config = dict(
    n_layer=16,
    d_model=384,
    n_head=6,
    n_kv_head=1,
    head_dim=64,
    d_mlp=1536,
    vocab_size=5277,
    activation='swiglu',
    norm='rmsnorm',
    norm_place='pre',
    norm_eps=1e-06,
    positions='rope',
    rope_base=10000.0,
    rope_fraction=1.0,
    qk_norm=True,
    attn_scale=0.125,
    bias='none',
    tie_embeddings=False,
    parallel_block=False,
    init='normal',
    init_std_qkv=0.0281,
    init_std_o=0.0,
    init_std_up=0.0281,
    init_std_down=0.0,
    optimizer='adam_atan2',
    lr=0.00131,
    beta1=0.9,
    beta2=0.95,
    weight_decay=0.28,
    lr_head=0.00351,
    grad_clip=2.0,
    warmup_steps=518,
    schedule='wsd',
    decay_fraction=0.867,
    decay_shape='pow',
    final_lr_fraction=0.0,
    batch_tokens=[32768, 65536, 98304],
    seq_len=384,
    doc_mask=True,
    train_tokens=469500000,
    steps=7772,
    dataset='wikipedia_en',
)
MLP neurons of a small language model. Each row is named by its layer, matrix (down: output weights) and neuron, and shows model dimensions 0-127. Each number is 500 + 50 x the weight over its row's rms, rounded and kept within 0 to 999. Numbers have three digits each. A neuron's up and down rows have the sign that makes its largest values positive.
A block is one neuron, or neurons of one layer that tend to fire together. After each block is what it responds to, as a language model described it from the Wikipedia text at the highest values.

L9.down170:477391504501434500556553564421499383520487524489385453481601442514469533479504307488521541519459436464485522522498518456532514494504513437508599500433581556488540652482425474445453497423557484470523502498507473503465499444495441538451492487555546501492454563539557434487479537519486489493517407447511548476524424505627464490503551463416510458534528591513564449527476468568516475450529
L9.down180:533519565512471575529459455513463438542444512515457569460493510469537489425501521581436569523515540608556415499554471492480534562459516562485464530506456522464496490479475465471557458489491497472601475563416615476485446520493456448446573496515567519612474498504510568428479593534561533513441464528401529467529455467480434501545511529472440520482520462422480464523420531541467448519560
L9.down729:522555478530456478546475530511479498482446548437537558525452415547508435551481535523524443480514473489500514453451488496456498515520365499501484523443493561490532488521499534478498458586557512498617484486462579478552450683507484535506518533526467464619469436501564486437526448482541469446531467569546536443476456465566471500551473485440429544484491473453411520554455551501431575474477
L9.down862:451477629563510499433560628608574572518536424433482390492555540561505549485514610550562498519508496530459497451467490614420577407475427520520442528554461561472570562522488443487530511433396478467479518494405467420482511492472532504560542514492545411530474470461439439491561505557536503522555455557474472486457491534367502495582526491498505611455441493497513474497516532438478496450502
L9.down987:509491419460466483518589531502515582567528402487436424523567486498454468615447616517446507478485550515509506592478648463508556440468429532475514536537575509517403526494463500468581452482528539453431465471515552437417480498457573387610479514498498457526506513462518471526546505554429557540503456402505493547473458376384447427468510489555539527501488559383508494484521548503531475526501
L9.down995:486567470530514492477505527560517489498512509455546510432583563492623429541516416551518449457548444563480539557555562519551509481628546518447497486601473441428502491497457548489463529540524429540559534475538508435506576558540554462458461519511369579558491529496475443494478502510516529588532543592506491392501532466467593473492551505477456632514477508460481444566514603479495552496535
L9.down1001:486415459446460565391572459410286518589441466450504546502555523587541456411485580458490536467487449530511556547552563540455479582479539458506428491576562479469498456508452439470449564530592557480564554412571462581498597431506556465471558512490434488549522579554484568512449425476497581472561447498452473505485477515505510546534522550457541448464549506550445423497467539558490507489469
L9.down1016:528552479530476512451490495564617454547570574508593443530541514461473551557501471525530513423564551562434487483399509539539491462478394547424428413523487467502486458418487425472536516495584445473605475592474514554485521404535498436555506479504550420511489435486515449514458495639492579522529464441518458469514477464460449427528509478534485527469499456460493478467521475559385466565458
Biography and results-table joints

L6.down80:547497467474516531506511526527481479478481474436521541494462523466488550550410571530486491530502445491536501520556546551465558462418534514511543494472669459391462535494476466514501538567482510478575498483424468515433558531431591488592499462434570469457507459421569582404449442394550537445453420518487552460481500448430491425456545459532433412352510539545535485428530424479445489510540
L6.down133:546448514455440515480497597461463476432542546505601496534595430540486420398417463418435475468499560510451467502503495559529542547431469450497464470598522444471483391519468436543485625581431528433460477371468532455475523510423501539391425408436543562569464465485471527504520506460469463495441523431471491430470408471405503502450532446562491464544427636526386583625468462438549503556596
L6.down162:545444444481555429445465531445468546455483538568585496493550508531556490549465581537507479469516403542520480509551566532435509527516583606528470533532554451502538493506487525441486558518540582430566438478536480483486571488527509573629498410443521555403541545557481493407453437482502462503487524525500531459607553486462507415562489473505545506467443458505413524550475457414568603495479
L6.down318:533606433548592489468528428503504493543490580401470538529434536451497608563554555465522484508447481478551510504590463496465506453430547478507507544544498483422469521585514540432469545421548480459518486531486536463468464578469428409552457571427557479452621514509525491454475449498493527519515464490545545544487554555371479534525422478503417487495483525424522479455531523390552438483483
L6.down361:471511540557415523504546436455472565481452486507510522519485601481460480485513499453476495541449514421593582390466495527527441472505489480507481543507540466503488534486566426497466522513540568430548551499560486535432514459572487485555515477471589487457486500525499556495541493454535552515435408499496455435423453620435546509462536475545554511598487683483535472551476492386535469527506
L6.down611:522524469504464515440507543519417567668493512475476438506505527509485489547575526523547473482489447482482479461546561511467541575443451478383481613464539510467570501541472520495488529390511578454524511536473543496458422541483456517523512506511466526444513561499617518493593489462496414469548497526502520461453428527393422532420489497489480452486437470485523394510446495437471649508509
L6.down1354:446392567518518531476527550451432564550462500416539505548540508456526592574518532510484545557496508513561528510506568540558487476444495525429429497453540452422477474484478481465575567535434460496510429552467429503490567583486545500473485460504457485532502488438483504406561499522559618466453446545520471524538455500300514489415478517495495438524523536476495539477457479549537496581580
L6.down1413:509528495406619511420461464444451460393490497531372452556536484399507487513499530465569544503418433458502514495469481496475507492508495527492592533525592532464501474497581504454540502543563479544448526450414462484446455459488514469483447433484566472566507465445501473505536540460506433536582545444462522501513473521280546551533519467478501533558541541494503498516489421530443608484491
Anaphoric collective nouns

L12.down1049:498436504603529522557460525418490483563446545542553529567449392433487456464424546481434473396507509466503529551487521436496522521489475471531489534567409455446486520548454381454531515472503616480453491532467483540508495422403501513590508542427509533510488534477523466622637324533515520504491475569431487517494457478556451551501548401532457446477407450563610500501557499557543545496517
Mid-word continuation fragments

L6.down242:455515445496377452425538571467570522451446489506525506518503549548561516401453481451436550568483467437532524504459484461456519542485467487459512534525429575519532530577444585407545508502493534476440404419496559472488555597567494492457519558540537469564505540511504405388528531498483468485479429509447518447453505460524451493551572539508584396433466483548496486471541435506482484573469
L6.down564:465519409416539624490469520623499432494477555614364541514495530493411529479491521504421472599566444461473486581494495490495452445513374466504459524533535588598426434495502463448531509544473476540404479537514581531531530516496465484463508532522540451545463503435472408525540444458577511501481459442548493498506526457391583527422440503501473474565439519470475475368527546521509490445510
L6.down697:513462455404471538468526529492478501527448590469477523594523538524546466429443460517521449407565493442487580444416497468504467505459564548431499474559413514521485453528453513468512519528525481524451486541514494532530524505448507409597599523388566629536523558492472425423546541512490486505506534450426382487542512445483468399547507626502535481507534447438562529490419462617497514453506
L6.down815:547558484455505581337488582387528502471510520484478419422406527451534486480495586496598552554412468502538476562515435498495450548521567554471535527525457526448492497496626540506515508480541435443483441428498636458405491491491596597474541534525499536512471471489442463480457447554517505569488517476563478540490558536408442466443466449492535453505588512621523448502522517539467436573524
L6.down821:538394486514553499552511466470514477530515451494510541537547439546539467476487417474514511569443470506501553555468570468482495542556410459510512488611424513508423490468551428500463527522593479437484479431484487525599503525535477480457470551466454595418520545451491506549530458443450529426523413547467521513531475557515447471581428541481622560478489606451508464460501363592480518458569
L6.down1143:453518436591424477491447544475400536582478480482414563532529536551463493458525549525506578478543584508446526512570459484493496489490551635515551554491400657587466476538478523547528487503484462388533523429511542460594480524463464468529522582495559601486504482547511461478390545506527441548498466460458550535528553472420476472485567540459490470616505479562487457495535522483563518515362
L6.down1201:427474533472462446445458522507470501577380404538315480499514502526540491469440559509564572452505564479519503497478529485553516509525563504483469471499435431470492547565516485482478430528488497490448444520479488511463494489492588433591540522440564477560459510505449432400505462463490536451463496508469502525480522508585444497478599526442536406547438454506521517549498573612471532486475
L6.down1317:487522499480514501477532569454546533516537486546787525505507542556456507546558546499474445622480440515493552515502454553467481481461435505481477540541478474506486500469478534481456511525466505498447478436417442555459540478475601523545535476440558465571517533440507469448528457500457445413494595527547604468503509538417482533541508492570457531499515420501505596512486509429499499453525
Mid-word and byte fragments

L6.down0:484495547506610497580440445573459458457457439525631446557387489488513430487451524506518476482442502552470503534511487429473561558498539451460584511470458541563495476534521451530452566531426577583440512394483484536410464466529480482472376464535530562519496384429475487559473460523484521449496538581480529428463505577581530501539554497563501542530489511535591486487505501542448408595542
L6.down362:464499494514500483475532560514493492424509566689689478528500533446586452518537491462480475550490535499478516465452514580419448452588412520491551442449503525468550426601496492418542494513492503648446457465578495507498514402456583518552452497521508530339482488482467557520493470534473522488521517438474477497548515556498585549459479510484485478408514496551586495562493458532495518462455
L6.down607:420540452532477379532496414557456400572442522349570473496473515551584492429460524492453472542571589510456540569583434482584486474483491564510548572549498462518520515542458464432552521545480517517471438517500474460532517471549508460497527499470513514510566489535447528461451593528514493452564586494530545565434551634537506492545486503511584499535498575500481499492508504484482494452479
L6.down747:553475531513582499427525454565478596386540504486567488426470454427481593456458532442507519425534487612537467439489529509448518596426494527544498495514524485455488436547498525517564581480504467480566544509439521555497554489539522450542529503555500485563455480470467413551474492523563457501456529530558472463443440422563483475443505477465464447594547458510487503544537474485554582523498
L6.down776:440507480445521511514522536583532465553451612465616497523525424512516587592443428450428546544549502574507418489468456537516407449517467611420580532506525477460396515539501506491514608505530468500461490487473529469516478461422456504517476559401577524547405410465453496464422478558451462439451505452463450495438514509633543443514501515553514453437542366532491487477456554460456467548531
L6.down1134:458450547508428523528536505484601382579501558478541506433464468487442503563570527436468538583512440616535569553532549516535617486444462467419584477429374482483513460493481464497426518479444493529434510511583480535480569460490480527549510469516503541436505465432409490480518490524478468566521442477550533475409591432621418493398516524468527450467487474494554542517493518540444533423458
L6.down1150:550417401553575554507559548501472534638529440478452485493357446489461502517433523610540441509599527466463433521438471556463600584483448460446475498550470398481604386538530412575554527439432537535505547471553497515447418564570462480451469486591424579444547501601484401456508526536509455497550427448493466450534465486333470550419495496495432536508559533508613539568410501381500401549501
L6.down1246:508440597415486545516537454558465414544516531603526453549579480491478444463526541417498541411514500415542541479503514481420490459597568470472512569547552416525409511556467515518552543567531460431548488544496508470405484511518492463549415472515444508416504481457539573616430483493518514541477507430493476535575423439449514421462427485444469578496568530519468508469519476564428518500484
Word-completing suffix pieces

L12.down766:512456536460468484526508538501444483521517590495513492419480559581511567547461524422492508572447532413446430499551568454515568426473491476582567502484513484461508474513514531490517464436547547420590552558551566508510520545462442428455441535539552459530418486438551484483498520608416450519500521461477446599466543477457559524500488515477587570474613636510395518482511548562496540554542
Pre-verb adverbs and particles

L12.down982:464539451379542538490453402500567478569349484499470496499508620480462503520556558531541569472535575475603506589476562416409538515400504504523453434454502604553477496441379509631433469540542437530480508496494509490494509587527494481522391522502502448503568448492541550514529533464572439461521507534507510507482517560500498532443530510493530532574457530549478424528658477552486471459617
Before a proper name

L6.down201:466575425423600487503533526507460478554574467415365570464476524450430459495506458528502510537583460538561486478469464543490452412472451471507491538543469490478553510492461440487475511525553511531521507519565417569530451528459504497464513534435574480464602538600389470444610498532528594448435487522528481490459496539562539526539554441471486448450566501500607425449504569492544507469533
L6.down235:580518487537525485493460519389567514472471541534605500662418502448485494555542507518435558508497481448526411514508422437452547413591518465541558527626551539549589513481431541459614533521499591435540536457462493552420503467450532559470492539532548479479455486547544466561466554472552520506461496518416474394582558583685534470609471536473526426543479503598559521569507539428533399478482
L6.down411:528482519544528439557497449492468480536523521454429425556484579449535466531476479455542450484494571535482461548589465551472540569528495511564505543450505507444518527496422450514540529523499489472569556516412528432459456467542503364563524527605479436554479535474458459575557429410580544541584504578400527446522514435472471549468589401485516452506441469454509533455521528403548423499433
L6.down1050:547496498561526541436510504565538447447509376475494470505550517476527440560469467515528439505551446580549527424493558553516528530413421496461548493422418439467496481562502506469512461516430492559554526477572630504423494469516511509416564487490561554415496528499481477499557512515428543534512461526494423471530529494572582464514558584514446437464458505447550539580481496530512554433450
L6.down1088:444557535544463533388504497501562524470554522450536458492430502523454521458497600543522536453510505525429463447444502489404578542394554537473515533409373558369577498495556551420552495519501500528427558465513486528400458435469516551500457544564532403440484479544542461437538506449458479532542486629447582568507569596457521548561452537524456558507549487436471496564541527461578526512454
L6.down1290:470523598455527482543637459453530428503501479570443490504483468518446528526473409489544538481494555471501447614487461482489468458465408598376467633476485564464465525468530495535470542526467545454410484461507546584468490440491556391536538510504454443515545553445460403609524559467444490566495522583554456455584546459372447493551544501520562529525532526532501478499450472515509506524451
L6.down1333:552516530536449501525459538529500501512547478503471560555427438362509424478467570512588552519569447538588554525509423448514569490530570559486505581435483550487474555486491560513422482510589495469514469420478533518459477549547570417416479496521427472501425464499501451408541549480520556474522431571539510493491522429542580552506459512484448473435512381469551433430519490489471559439463
L6.down1427:570513537497481535481537504508435503449478506500503451504546483433533527513559439487529433427437498520525607492504417554453564469456515522513499479510481471522531521474465593608431423536535484477536444527523510480528514463439521470504528564481486503533424489568515507512428436507479475486459548418528451444498483437529514468494599439463557513470488506450456508513552481514527501438474
Sports statistics tables

L9.down147:583507483650463430584490525534464574460510436531552564531421546509572524554457519501474494451519428550573536487446513596438563523517464475485570519443540505478370498519528467512528537437507488499494471507489439487582536487560486517585501543551465446575496451538490505420463487522526492423471449567529528470429471563303510510498484551613416513474515454515483586487474483483522482529567
L9.down309:572512512496598498540460532419421468500478534484486552513464536492553498504459552501429514509582432531486476551552561581522411431503501448493494589523556488467542474468461524473537532476449616518322460539383413491501613552510538526543526519502541453562525497499541484530467461538488561503507535525537467554518571501313485535579470484474477507515400630534470587509516491408490531551513
L9.down536:525555434519525437536527525492415562574408492535526524444544527487640505453505525517511531485463537505411525458511565527488524409484541536438500543567556526519490569554555557474503514482488531471413491518457463538513481452513551517604540379493504496529543479502488508484552507619465578513479531503545447517490586491285466533497530447525512510539482567459501519584479499485542465503486
L9.down913:501390593533458412434446544539463506447474513558485492511536541517639403622482448576506573513527487499484456494499490560577406466484480459499545485479549510450538495500590555525510500496495539542496549543567567544497500489535492544506529531553556460523467405543504505473485496523546508495489532550482572518416507453547610511537521574419463469572544489554427533521457495481519480468506
L9.down1093:522544495495410476508474488488480435623355550458618532505460514522504504521592489495481556464459482540599528579459647522535436444563537456510525600492557509516549445379517455539510518493522522459459451437445433494487516556429457439509477482498441502542617535490423507506425483491350576507474589558467528444498461532492514547462508552462520593491508581481400465513526406514518484488452
L9.down1354:524502497506465492500503547528501500512584459426449565520554544495534571407451626498477487530510495459470500527557444613465550486479469524538506536490529505414503517595537448514449502514494490474455461501541514523512504507483498463561531546542507454489493412523504519463591481468508631507534546519485446423495599532464450462522544461485521459519493460450540488456459463441523565493442
L9.down1355:470459494528495467578430485478497508488493451528579552534554517472668497468467589516488500525483553475577525568487490528475478423370464552419410499462575523567433562473575473482539539465546524459448495488458510490479481557439455521471559478538402522468524493526536518506555514495428549401488398478566547528477547520294465515459496463537453421509415534500479519483397541383582510489452
L9.down1480:391557465577532473485407455533450474422531403510548494510605462584430494440541481508491510453483434522546495519501496539534482435410428464493496507500600517520535485520553508483530544489481605470512421498475527529460473668524469555434502541485502456555461465449503509515578629566496559478497580496429478342493501484447522467507512416481480587479457517545532576483553455463482513451498
Organization/group head nouns

L12.down613:528466598479513532502496552485529481424492450406536579538554495471497422501496538451516496415600516607521473497530576615493449529598560513513421538491512489501435485522464394458545432498500507565529556554511473432469528530526452366537489511440556555448558524539475485486521488487564571604617491467535535513446579438488556537478476473533498632501478457509406537476526519478492455509495
Infobox field labels

L12.down1214:494467506515535592504485477575441607471450450593447413402467535507478449483538478549482483579583479480531487429496449530445472550494549425490468552522494548502510608512476458480460483518526534465530539468531547557427474534455448455464515530536379525502539509564509511457472528484573493439469449483628477458474440531520477456525406610475453551514475394457427506507417470508490525452596
Mid-word fragments, March